From a checkpoint of a small transformer trained on Wikipedia: 2 heads of 128.
MLP neurons of a small language model. Each row is named by its layer, matrix (gate and up: input weights) and neuron, and shows model dimensions 16-79. Each number is 50 + 12 x the weight over its row's rms, rounded and kept within 0 to 99. A neuron's up and down rows have the sign that makes its largest values positive.
Before each neuron's rows, "fires on" lists the tokens most often at its 100 highest values on Wikipedia text that the model never trained on.

fires on: " con"
L2.gate336:60 77 67 41 64 42 58 55 41 39 54 52 53 39 60 25 43 49 44 62 44 47 62 55 27 24 46 29 50 53 70 45 42 85 48 42 60 44 42 54 47 31 60 69 51 40 65 34 63 51 46 44 69 50 43 38 66 47 42 47 44 51 32 26
L2.up336:48 30 46 43 63 42 43 88 42 47 58 66 48 45 42 78 44 63 55 58 47 12 55 40 41 58 42 38 39 67 62 55 37 54 67 53 73 53 13 41 60 38 71 66 42 67 57 65 38 44 53 38 34 46 62 50 33 43 38 59 52 66 49 65

fires on: "|"
L2.gate389:45 43 44 48 59 55 64 46 55 59 40 62 54 58 40 46 64 55 52 41 40 49 38 54 50 32 46 57 61 68 49 37 45 46 62 43 33 30 42 43 65 39 43 69 50 31 45 71 73 46 45 39 55 44 42 41 52 74 72 70 47 43 40 48
L2.up389:38 35 50 54 46 40 51 63 46 50 58 41 69 56 54 60 43 29 48 61 51 33 66 59 64 53 67 59 62 68 60 58 73 64 40 42 71 14 47 51 66 56 62 58 38 50 61 51 49 55 46 40 56 60 38 45 49 49 44 36 31 82 51 40

fires on: "i", ".", " in", "u", "un"
L2.gate535:46 43 23 62 51 34 73 32 41 37 49 29 43 41 65 49 64 49 32 65 40 71 23 48 54 38 28 34 68 44 49 45 68 57 38 54 36 56 54 40 71 33 44 53 73 55 53 46 47 73 43 46 70 50 36 50 43 35 46 64 47 41 50 51
L2.up535:48 24 61 50 46 60 36 52 62 65 50 46 53 38 51 63 69 68 34 47 59 62 61 23 71 62 72 37 51 42 69 64 66 44 58 46 59 53 49 32 49 47 57 59 45 58 27 47 64 54 49 64 52 40 46 47 70 54 39 71 57 41 36 74

fires on: "s", "re", "-", ".", "y", "ies"
L2.gate28:53 46 39 59 45 69 46 52 44 50 61 56 60 25 52 48 49 53 52 45 42 41 41 44 53 58 55 52 43 42 28 56 49 46 34 57 59 31 28 62 49 68 58 33 63 39 36 29 64 49 37 39 35 56 49 65 55 66 60 45 42 57 35 57
L2.up28:46 57 69 64 57 50 75 55 52 41 38 61 70 57 48 11 39 51 43 18 67 50 28 60 50 40 66 72 36 52 09 72 57 28 51 56 57 60 59 58 37 45 72 49 29 42 56 53 50 49 53 78 54 72 63 40 53 55 50 43 51 53 40 67

fires on: " T", "s", "t", "T", " D", "'"
L2.gate587:59 57 16 62 46 68 57 33 39 67 74 61 34 65 61 59 60 68 39 68 58 43 43 50 59 48 55 49 44 68 26 35 63 38 37 55 34 52 49 24 69 64 24 59 44 32 62 37 57 44 51 31 61 46 59 53 49 73 47 79 65 36 47 48
L2.up587:28 47 62 73 66 49 50 65 58 71 50 49 64 42 68 63 41 50 63 61 43 47 51 42 56 47 44 44 56 47 34 36 51 40 24 44 26 31 45 53 67 55 49 45 56 58 62 49 51 37 33 64 66 37 37 49 58 51 56 53 65 48 58 56

fires on: "-", "o", "a", "ar", "or"
L2.gate536:52 52 39 40 67 47 41 53 59 61 42 47 41 64 54 53 52 59 52 41 37 46 62 55 59 48 60 47 59 54 65 45 53 61 35 50 29 45 57 51 47 45 34 58 61 34 49 63 42 56 42 58 67 43 37 51 33 55 72 72 51 36 28 47
L2.up536:67 45 42 48 36 57 24 57 51 36 39 61 39 35 65 43 67 47 47 64 24 46 64 49 40 41 47 50 48 61 52 54 54 49 52 58 58 47 63 52 57 33 52 60 50 41 31 64 39 32 54 43 68 29 37 55 50 36 58 67 46 61 57 81

fires on: "in", "l", " represent", "c"
L2.gate606:48 48 80 75 57 61 66 47 30 52 58 38 54 47 44 49 56 61 35 53 67 52 67 40 51 49 68 64 14 55 46 56 62 54 55 65 51 42 68 47 30 50 50 39 42 40 75 55 66 38 42 54 72 63 51 47 56 69 70 70 45 38 60 46
L2.up606:56 52 63 69 48 30 45 55 54 63 31 41 27 52 53 67 57 46 55 47 48 52 58 11 41 56 72 62 45 42 40 41 48 45 66 49 74 56 46 37 59 42 51 46 39 50 33 23 61 43 53 39 66 46 47 65 34 38 45 43 56 56 49 59

fires on: "s", "k", "ed", "e", "an"
L2.gate284:55 59 46 46 36 77 41 58 50 50 35 38 47 40 54 47 53 53 60 51 51 53 47 53 68 26 71 48 60 51 57 46 61 40 31 37 52 56 64 43 42 46 33 62 44 66 60 45 70 40 81 37 50 31 64 70 23 81 49 33 55 65 31 62
L2.up284:40 38 54 31 54 60 63 39 54 37 36 40 45 41 46 61 54 55 57 48 39 54 50 58 54 58 37 67 51 50 52 15 56 17 50 57 45 70 54 58 51 54 43 41 60 41 39 38 45 65 31 53 38 30 50 54 74 43 56 49 42 51 53 40

fires on: " –", ","
L2.gate398:38 37 48 51 73 51 49 42 54 65 30 40 46 54 58 46 70 61 57 46 38 65 53 49 30 54 42 27 49 54 47 46 51 39 25 49 44 44 35 24 43 47 40 57 67 32 29 64 28 34 43 48 54 34 63 47 63 48 28 51 50 47 52 52
L2.up398:37 55 94 40 54 70 44 49 60 53 56 46 49 39 35 72 43 46 61 39 30 61 64 61 47 39 48 45 45 67 30 60 53 42 47 46 67 54 48 51 42 50 47 77 62 63 36 27 48 41 40 35 54 34 64 55 47 49 57 43 20 65 53 61

fires on: "u", "re", "l", "rect", "ant", "us"
L2.gate299:40 63 56 46 72 73 87 44 54 33 45 49 56 57 68 40 36 58 36 33 40 67 31 49 48 60 56 52 64 46 44 55 45 46 44 52 45 46 50 38 48 54 59 75 53 30 39 57 52 47 66 64 58 59 27 29 53 49 48 37 45 40 46 32
L2.up299:48 60 70 51 75 22 65 48 21 43 52 75 58 61 58 70 38 34 37 53 42 46 33 31 47 48 51 49 62 28 41 68 40 37 61 60 47 43 53 56 71 59 44 46 54 45 54 27 70 35 63 58 48 31 47 61 48 15 43 42 51 55 35 47

fires on: "|"
L2.gate667:37 51 54 55 58 45 41 39 34 58 35 55 37 65 48 59 52 51 73 68 74 62 23 40 68 56 54 62 47 48 44 47 65 58 55 32 58 65 56 50 53 44 46 50 54 45 42 47 68 37 62 51 46 64 42 41 52 46 62 39 50 69 22 34
L2.up667:39 37 42 51 53 47 48 53 54 51 53 28 53 41 72 38 37 25 53 70 46 37 66 61 47 50 47 62 58 68 53 54 51 58 56 60 34 15 61 53 59 36 65 57 30 60 52 71 55 78 47 37 64 37 46 58 52 53 45 70 42 38 71 36

fires on: "-"
L2.gate552:49 38 41 56 54 53 51 31 52 36 43 61 34 54 92 45 69 66 65 47 38 49 30 51 62 34 51 37 25 54 41 50 52 70 38 34 48 66 32 49 23 43 52 48 58 39 51 52 48 69 73 63 62 35 31 28 36 49 39 52 40 58 43 38
L2.up552:55 69 64 48 46 56 57 48 64 55 36 41 42 36 42 40 67 36 53 35 50 33 44 65 23 48 41 55 52 56 39 51 57 57 57 70 54 68 39 52 39 41 69 61 59 58 72 67 42 55 67 51 50 53 61 42 39 48 61 69 55 29 45 67

fires on: ","
L2.gate675:38 49 44 69 31 62 58 54 77 64 47 55 43 45 69 31 53 47 71 58 35 61 48 61 37 51 37 53 35 46 43 34 68 45 56 48 57 50 49 69 49 45 41 64 64 44 58 47 58 49 52 55 41 42 64 50 75 74 39 58 60 44 38 49
L2.up675:45 64 35 57 35 51 55 29 55 42 74 60 46 34 37 62 50 68 65 25 42 63 49 34 43 35 55 36 42 50 36 42 47 29 68 47 61 59 44 55 36 71 37 59 52 60 44 71 59 67 29 44 51 37 55 34 35 68 48 69 61 56 54 57

fires on: "n", "lo", " of", "5"
L2.gate105:36 35 57 59 72 55 64 44 58 39 50 69 66 52 67 42 49 49 77 42 55 55 82 57 62 32 70 40 38 51 55 53 50 52 43 76 62 75 45 64 46 22 55 77 55 50 60 43 52 47 52 56 39 42 43 59 51 61 78 63 45 32 34 50
L2.up105:61 53 53 42 80 62 50 50 60 47 56 42 44 47 56 19 31 63 44 35 47 49 67 60 42 50 40 63 67 33 45 44 53 55 43 57 21 72 53 71 57 40 60 34 46 36 64 38 42 51 66 48 48 60 61 52 37 48 42 51 51 14 43 61

fires on: "b", "om", "T", "V", "."
L2.gate594:53 55 42 63 34 49 52 61 69 46 78 57 37 66 63 43 76 56 53 69 44 48 49 53 53 59 52 45 46 57 63 30 77 49 57 48 40 67 36 37 47 39 46 48 53 54 42 11 67 68 55 47 38 65 47 33 51 51 45 77 85 51 62 68
L2.up594:70 56 31 54 72 77 55 69 39 57 46 51 56 53 38 45 40 46 53 32 60 59 75 63 56 59 49 42 47 53 74 58 28 37 48 54 35 44 52 38 58 47 47 47 29 44 55 38 58 47 35 26 67 49 48 36 53 64 64 56 50 79 38 63

fires on: "\n", "y", "ner"
L2.gate341:47 59 54 44 42 43 43 58 74 53 54 55 56 52 57 18 50 42 63 48 49 62 38 31 49 34 50 60 41 66 20 74 39 51 42 51 76 54 58 60 19 49 52 68 73 46 43 46 52 38 47 54 51 40 33 68 50 55 52 38 39 69 50 44
L2.up341:41 59 60 52 41 44 32 69 74 61 65 41 66 65 64 28 52 62 57 41 60 47 47 40 59 32 84 45 42 29 41 35 65 70 63 64 60 48 44 56 41 54 53 47 47 41 46 40 59 55 44 46 42 57 60 37 58 47 40 79 34 47 54 30

fires on: "y", " to", "D", "í", "ow"
L2.gate296:76 28 46 22 57 69 55 64 60 30 50 52 54 49 56 52 37 54 69 44 47 54 77 32 57 56 27 55 64 49 44 52 45 37 46 80 57 46 55 39 38 53 39 57 26 34 49 44 62 57 51 57 53 61 55 47 32 54 53 57 50 46 41 50
L2.up296:66 60 49 40 37 47 40 37 53 42 50 58 54 74 53 57 36 43 64 40 65 34 65 50 32 44 48 83 78 63 29 37 33 29 48 35 59 56 27 76 55 51 42 63 39 50 55 38 49 47 48 47 53 48 70 37 52 58 46 32 56 62 34 51

fires on: " two", " three", " six", " four", " five", " several"
L2.gate537:55 39 53 56 35 46 67 64 55 61 43 43 68 44 62 50 45 43 51 57 39 52 49 66 49 68 30 59 25 52 50 57 32 64 54 55 32 55 58 53 25 56 45 47 54 62 64 31 57 53 48 47 47 56 53 65 50 51 48 61 45 40 40 53
L2.up537:46 57 47 07 57 31 27 55 41 56 70 48 51 39 50 51 49 46 34 26 45 30 62 40 66 70 48 52 58 35 34 75 52 43 40 66 48 46 63 71 62 59 52 51 72 74 60 40 39 54 65 18 30 48 44 52 59 29 66 58 37 38 75 50

fires on: "s", "ic", "-", "ition"
L2.gate570:47 49 41 56 37 37 63 57 43 39 49 61 48 44 67 52 46 40 52 82 70 46 62 27 45 38 62 51 48 65 35 49 39 34 62 53 43 51 48 27 61 36 68 58 53 27 47 52 56 44 40 47 60 75 48 58 72 57 48 64 36 50 45 51
L2.up570:60 33 35 37 33 33 34 59 56 44 67 29 33 57 54 54 34 43 43 44 59 44 45 45 80 65 48 53 36 44 39 54 62 42 56 44 47 48 58 57 43 38 80 33 35 64 45 56 39 50 60 66 67 35 69 51 50 19 32 43 48 43 54 64

fires on: "s", "n", "et", " original", "ke", "ma"
L2.gate674:62 59 31 48 33 46 46 50 73 80 55 56 42 36 63 35 33 48 50 50 57 71 59 50 33 51 54 40 29 57 39 49 39 53 46 46 60 45 46 62 48 43 26 53 53 48 43 56 44 30 58 51 52 53 36 54 58 45 65 65 75 49 63 48
L2.up674:39 42 62 30 43 56 37 60 72 42 29 52 48 42 71 48 17 43 53 30 51 41 33 66 35 35 53 54 62 50 46 62 41 70 35 43 32 61 68 73 56 60 60 57 56 69 66 54 42 48 55 46 45 40 62 35 33 54 55 67 53 36 49 49

fires on: "\n"
L2.gate636:57 48 58 51 48 51 54 62 65 35 49 59 48 47 41 36 67 59 61 70 38 50 56 43 32 60 57 41 35 50 34 60 43 54 55 60 74 59 55 43 41 38 41 73 52 55 48 42 43 37 69 32 58 48 52 36 71 77 43 73 67 61 50 51
L2.up636:67 43 66 47 57 62 41 45 49 31 59 34 47 46 55 47 54 51 51 41 57 31 40 55 49 35 59 62 54 59 50 47 39 55 21 75 59 45 54 30 50 43 73 48 49 24 36 42 50 55 42 73 64 43 54 38 47 49 56 73 70 54 37 33

fires on: "ing", "s", "ling", " for", " left", "ed"
L2.gate278:38 47 52 37 45 64 65 47 74 41 49 53 58 63 43 33 66 37 69 62 41 59 43 34 62 48 49 56 52 75 33 47 47 56 45 68 51 60 54 59 58 29 51 51 60 53 37 40 46 71 71 47 52 35 50 82 55 76 38 25 51 58 54 52
L2.up278:28 52 38 39 64 46 63 50 47 29 66 56 51 40 35 64 77 60 59 60 31 35 35 56 49 42 48 53 41 51 48 54 42 55 16 47 37 43 63 64 49 50 54 22 72 48 64 61 44 43 67 65 42 49 41 46 75 33 63 47 63 42 54 27

fires on: " C", ",", "C", ";", " 4"
L2.gate479:61 53 62 39 35 54 72 63 62 51 50 60 63 40 43 31 45 43 42 72 47 70 64 49 52 46 58 41 53 45 28 65 42 55 86 55 45 54 43 48 16 48 42 41 56 56 43 45 36 75 43 48 53 38 66 80 46 63 69 56 50 45 60 35
L2.up479:46 42 69 90 51 61 58 63 52 61 59 36 50 40 52 40 67 48 68 47 53 61 71 44 48 63 51 50 54 59 40 54 47 55 43 54 60 69 58 28 57 43 62 22 31 48 39 50 37 64 41 54 40 75 21 42 74 49 68 51 69 43 53 30

fires on: "l", "t", "un", "u", "-"
L2.gate210:48 54 46 27 52 48 74 48 44 46 44 46 66 44 51 34 41 41 36 61 63 64 40 42 68 41 36 50 49 48 25 59 21 26 44 46 52 65 61 47 28 50 53 79 58 49 44 37 52 49 48 57 39 38 49 36 47 68 54 55 46 65 48 39
L2.up210:40 33 58 53 65 50 50 61 31 58 55 39 36 45 38 71 73 61 45 66 65 61 40 53 54 52 77 32 43 40 42 31 75 46 53 53 20 57 48 56 69 39 45 49 62 73 42 57 57 35 44 67 50 50 55 34 48 42 36 60 61 64 58 65

fires on: "e", "s", "b", "ri", "re", "N"
L2.gate243:35 54 65 63 43 59 40 50 49 51 67 55 38 35 60 61 39 55 65 53 49 59 20 56 41 68 66 42 47 77 51 38 63 61 42 32 44 59 43 54 51 70 52 49 62 44 47 61 58 42 69 55 71 40 46 46 43 53 60 63 59 53 34 39
L2.up243:62 44 44 46 42 80 49 36 35 59 34 33 72 46 51 19 43 32 48 62 61 61 54 55 50 55 55 54 53 35 39 43 49 57 62 47 52 45 64 65 43 65 55 39 34 29 21 41 51 40 36 36 51 50 33 40 52 61 73 65 63 63 28 58

fires on: " and", "or", " but", "–0", "y"
L2.gate379:75 71 26 47 58 54 51 65 58 62 55 22 30 42 64 23 46 47 51 48 49 72 53 34 59 38 41 44 57 62 29 71 54 32 52 60 59 59 55 54 53 67 46 69 56 32 55 63 57 66 39 46 68 57 41 57 57 40 54 35 39 49 49 58
L2.up379:43 32 50 50 35 37 54 62 48 67 61 65 50 45 40 34 45 49 34 41 57 50 64 53 36 20 51 48 47 67 66 66 53 45 56 60 46 73 56 57 51 36 66 44 56 61 44 53 48 51 49 51 53 67 54 58 54 39 37 47 46 55 59 46

fires on: "-", "s", "ers", "mo"
L2.gate220:52 53 64 63 60 43 57 61 31 47 40 38 64 37 54 64 36 43 64 71 40 44 64 64 53 39 53 58 40 45 51 41 53 59 27 42 47 50 55 47 63 33 47 51 50 46 43 42 54 53 56 48 36 73 35 30 50 63 84 60 41 64 26 57
L2.up220:45 36 57 65 53 54 44 59 71 65 58 71 58 38 52 52 37 45 31 41 31 64 65 47 65 57 26 42 29 47 34 61 58 54 56 50 55 55 34 76 69 45 38 68 73 47 53 52 58 48 42 42 53 65 49 65 44 39 59 48 47 52 45 72

fires on: "z", "b", "e", "y"
L2.gate228:27 49 33 41 39 65 41 59 52 46 51 55 29 48 59 26 69 63 68 33 40 71 47 33 53 59 65 60 52 43 43 42 57 56 31 69 50 50 61 50 38 67 61 70 47 55 80 49 54 36 57 45 40 52 36 71 78 59 59 49 62 61 63 44
L2.up228:72 63 56 41 44 53 47 35 53 43 33 70 66 55 63 42 33 48 42 37 61 61 37 59 39 60 60 57 72 30 40 40 57 62 59 31 38 44 43 45 59 59 80 55 45 44 38 56 53 47 43 62 73 46 50 47 53 49 62 44 43 60 75 54

fires on: "ce", "c", "ma", "s", "f", "ci"
L2.gate328:37 31 43 57 44 44 63 70 62 37 38 52 39 45 64 60 44 37 43 41 42 30 74 50 45 38 32 43 49 44 36 58 58 52 50 61 70 49 40 38 67 48 34 60 38 67 46 49 39 43 56 65 61 76 51 56 58 53 55 46 69 53 53 33
L2.up328:60 50 56 22 50 45 53 48 66 38 38 46 33 62 73 41 37 37 64 52 31 58 66 67 66 69 53 65 48 47 58 48 65 51 47 62 40 36 52 61 63 52 59 75 53 47 80 55 41 55 56 35 58 47 62 71 60 57 54 60 68 59 62 20

fires on: " University", "re", "gre", "s", "x", "ed"
L2.gate425:45 52 48 50 48 43 57 42 16 36 54 55 41 40 70 54 59 42 19 48 53 42 31 39 58 61 43 49 43 42 58 68 52 51 44 55 55 32 43 37 60 46 39 43 53 49 39 58 36 56 42 44 54 27 27 55 42 44 47 35 44 45 65 40
L2.up425:60 48 45 63 26 64 70 68 46 36 62 59 67 60 50 29 56 45 47 57 52 59 16 39 45 43 35 47 49 45 48 68 62 38 49 58 51 61 26 58 40 55 57 31 63 66 45 38 63 40 29 37 55 43 37 30 51 48 38 53 54 69 52 73

fires on: "-", "s", "t"
L2.gate305:40 38 37 50 36 64 52 40 43 38 38 72 36 43 54 49 76 36 69 50 53 45 48 62 57 59 53 46 33 68 33 52 50 39 29 51 53 39 41 37 41 48 10 53 80 42 52 54 62 42 50 55 91 35 48 44 46 46 49 64 49 64 41 54
L2.up305:46 34 52 30 54 38 42 48 58 44 59 41 19 37 77 33 63 43 66 62 48 37 39 59 63 46 52 61 47 33 40 52 64 48 50 51 53 47 37 57 57 34 69 54 63 43 57 48 64 38 52 60 63 56 49 35 34 35 57 78 53 48 70 51

fires on: " |", " –", ","
L2.gate700:49 45 57 42 65 78 51 45 63 48 63 45 49 52 56 48 61 46 58 47 58 76 61 46 49 53 52 52 54 78 53 57 52 37 35 54 44 46 50 44 59 38 56 54 70 42 47 54 59 44 69 58 66 37 41 53 56 47 52 64 78 43 47 54
L2.up700:50 38 61 62 52 47 50 58 39 29 51 52 47 48 23 65 55 39 38 15 40 55 41 54 29 40 67 57 61 56 57 54 48 70 42 33 32 48 60 46 38 41 54 57 81 26 44 57 58 38 50 55 50 42 43 55 29 53 48 44 50 35 56 57

fires on: "s", "ed", "ent", "ice", "l"
L2.gate462:67 60 53 48 42 35 63 62 52 32 56 22 66 49 47 37 83 62 69 73 58 69 49 36 41 47 64 56 45 71 47 15 64 45 42 40 44 67 55 36 58 42 43 75 63 48 54 24 39 61 60 64 45 58 37 63 69 63 52 63 42 53 38 50
L2.up462:58 39 53 34 42 70 40 37 58 58 44 48 48 49 57 62 62 58 57 51 55 57 65 61 71 52 51 57 46 81 44 46 67 38 35 54 44 60 41 55 46 54 63 55 42 45 41 59 61 28 54 50 59 51 58 62 63 34 60 50 56 49 58 49

fires on: " po", " pa", " pre", "n", " fa", " ma"
L2.gate701:34 71 37 54 56 54 67 49 34 42 33 43 44 37 62 48 56 55 30 63 33 69 62 58 37 56 53 47 49 38 39 39 35 55 45 61 65 33 65 36 37 54 54 34 42 43 47 34 40 52 52 57 60 66 50 36 43 64 38 62 65 36 48 42
L2.up701:56 44 57 35 71 59 48 55 63 53 42 57 68 45 58 65 39 46 69 70 57 33 58 81 37 39 59 40 54 49 56 48 27 54 42 50 63 33 54 42 37 44 61 52 41 55 68 56 52 49 46 35 24 77 53 43 45 50 62 33 39 63 62 35

fires on: "s", "un", " C"
L2.gate473:56 49 54 35 26 35 52 54 50 41 70 29 67 35 44 49 51 43 42 58 55 62 55 54 49 51 58 65 54 63 63 48 55 75 60 64 50 58 41 33 55 62 59 62 58 59 51 58 36 80 59 48 53 52 46 62 56 66 56 71 45 27 59 52
L2.up473:54 50 37 63 44 60 53 64 44 52 29 51 62 40 27 48 55 68 58 50 64 32 53 55 56 60 59 35 61 65 34 48 22 72 18 59 51 59 43 34 41 43 54 37 38 38 57 65 38 51 36 54 40 72 46 47 41 53 49 52 52 42 59 52

fires on: " and", " la", " to", ",", "ed", ";"
L2.gate360:44 46 51 35 57 57 61 46 62 55 49 51 61 31 70 59 48 43 53 54 54 76 38 45 38 65 67 46 48 61 57 41 52 48 38 41 55 34 63 43 64 62 49 52 57 38 58 57 61 48 62 29 61 21 54 49 32 57 52 75 47 51 39 54
L2.up360:14 51 46 68 28 56 42 54 32 57 38 33 54 36 36 55 65 50 59 59 60 43 56 70 57 49 41 19 45 64 32 52 50 63 37 52 63 46 30 48 52 55 39 51 47 61 51 55 66 45 56 60 38 41 64 72 49 55 28 63 37 33 50 51

fires on: ",", " and", " &"
L2.gate374:68 50 29 44 59 48 58 44 52 57 58 42 54 41 40 71 58 50 48 47 37 51 37 67 40 42 58 44 54 49 19 53 52 42 54 35 70 47 38 62 37 43 37 31 69 54 54 34 54 58 47 58 54 58 61 80 49 60 43 65 51 69 35 49
L2.up374:42 59 37 51 44 41 53 37 47 37 57 53 45 50 51 52 38 46 36 54 32 53 50 38 59 56 44 48 31 47 57 41 39 77 61 49 33 35 71 53 25 64 71 52 45 62 43 50 51 50 31 24 64 51 48 44 62 49 34 51 47 66 22 44

fires on: " co", " of", " married", "f", "ma"
L2.gate392:48 41 60 41 31 30 68 45 57 44 55 48 58 51 36 54 87 57 65 53 41 54 50 58 58 59 57 63 43 49 40 56 55 56 49 46 63 53 34 29 54 38 25 59 37 50 76 55 36 60 63 44 45 66 53 66 48 53 66 49 48 52 52 53
L2.up392:49 79 47 54 54 40 40 57 55 50 58 58 34 37 74 55 38 54 52 53 34 39 34 66 46 40 59 39 54 31 35 59 50 44 61 64 66 46 50 86 38 27 65 61 75 59 56 44 34 48 50 42 48 44 60 56 44 36 46 52 50 55 43 30

fires on: " B", " Pa", " Mo", " Ba", " Mu"
L2.gate202:54 45 63 70 35 61 39 61 61 54 39 39 62 45 45 55 58 40 57 44 65 45 41 52 51 57 53 67 45 52 42 52 49 44 50 54 47 20 46 34 34 61 52 32 59 59 84 62 37 62 51 36 62 42 50 35 57 55 56 57 44 59 44 55
L2.up202:52 50 45 52 61 48 44 69 35 62 51 54 26 28 58 55 52 55 39 73 46 15 42 49 54 53 42 33 69 54 48 66 43 51 38 65 43 39 41 27 61 59 25 33 59 48 54 43 58 52 51 64 60 57 53 65 46 52 62 65 56 46 50 47

fires on: " |", "ro", "n"
L2.gate47:48 53 49 43 44 42 66 64 51 49 43 43 37 53 52 38 47 44 59 74 52 46 60 41 37 54 61 49 38 58 45 50 57 54 51 55 54 51 51 45 71 35 51 50 54 47 51 34 75 37 44 59 68 64 40 53 39 65 54 63 65 51 40 51
L2.up47:50 63 68 39 62 46 84 33 44 25 58 56 46 47 42 32 49 59 64 66 49 52 61 66 25 42 47 36 30 48 50 60 14 74 49 40 43 57 40 69 59 54 61 44 60 61 46 37 49 58 54 49 43 54 58 30 48 42 56 43 53 49 46 60

fires on: "n", " Ab", "east", " own", "west", " And"
L2.gate678:38 62 60 63 47 40 60 59 36 59 36 40 59 39 55 34 46 35 68 55 64 50 49 45 69 52 23 40 34 59 41 60 53 33 37 59 69 44 52 60 55 38 49 58 48 45 43 56 32 49 70 63 49 74 33 63 62 84 46 71 50 37 48 61
L2.up678:60 62 64 72 47 48 44 56 59 68 40 53 54 40 62 27 66 42 47 31 42 59 45 64 55 45 49 52 24 35 52 67 35 85 43 65 53 37 28 50 65 56 68 53 53 46 35 53 22 38 46 27 56 44 45 31 39 45 52 66 62 30 56 38

fires on: " b", " cl"
L2.gate620:54 58 39 63 29 39 38 61 71 58 45 29 53 33 44 58 49 45 63 82 56 29 66 14 45 57 49 44 44 48 37 54 25 69 58 50 38 57 40 51 40 47 60 39 56 31 44 50 23 74 81 55 63 50 44 63 53 56 30 47 44 66 50 44
L2.up620:53 51 67 54 59 57 27 20 44 55 49 34 51 42 33 48 75 64 38 53 50 53 40 40 40 30 43 41 68 39 56 37 52 48 64 48 40 33 59 54 31 25 53 44 56 59 38 41 64 54 57 47 53 38 62 61 48 61 49 59 44 46 48 61

fires on: ";", " |"
L2.gate93:57 56 60 59 66 55 68 73 32 36 51 30 22 53 61 53 62 62 55 61 62 52 36 61 66 52 37 24 48 62 36 69 45 53 38 61 43 48 50 50 39 71 56 47 60 34 56 71 42 61 65 52 51 53 51 37 38 55 47 71 70 34 36 43
L2.up93:49 50 48 61 54 30 46 51 59 58 45 50 48 52 73 59 41 32 36 39 51 67 80 35 54 56 72 43 67 52 67 42 40 47 36 62 50 24 63 32 30 47 64 48 46 37 46 35 51 51 54 41 51 38 62 52 63 62 52 49 56 53 49 27

fires on: "ro", "w", "min"
L2.gate227:65 57 48 75 63 58 64 74 53 44 64 45 64 40 50 46 39 30 50 53 49 56 36 40 50 68 41 52 40 40 43 44 55 49 50 37 49 41 66 45 41 67 55 46 65 37 57 43 50 56 35 43 53 54 33 47 57 61 42 56 51 51 55 43
L2.up227:49 54 43 70 53 59 60 61 19 45 59 18 43 46 41 28 49 35 74 61 66 62 52 60 27 63 37 50 41 36 60 58 51 56 42 67 44 78 60 47 70 60 70 50 47 44 48 54 33 71 47 48 41 64 42 34 55 59 53 45 68 43 50 62

fires on: " |", ",", "."
L2.gate132:55 64 44 62 58 59 50 54 60 60 50 55 25 37 52 55 70 46 54 29 39 61 55 58 55 63 40 32 35 49 33 39 48 33 43 60 52 42 61 41 58 41 49 47 67 32 45 44 64 34 59 53 66 38 39 52 59 63 39 72 78 37 32 55
L2.up132:35 55 46 43 53 33 47 71 59 39 48 57 45 40 68 60 38 49 60 38 53 43 44 51 40 49 53 31 65 64 59 49 46 55 55 32 46 13 44 48 33 30 59 48 53 63 58 40 75 36 53 37 64 64 68 39 35 51 40 38 61 47 32 41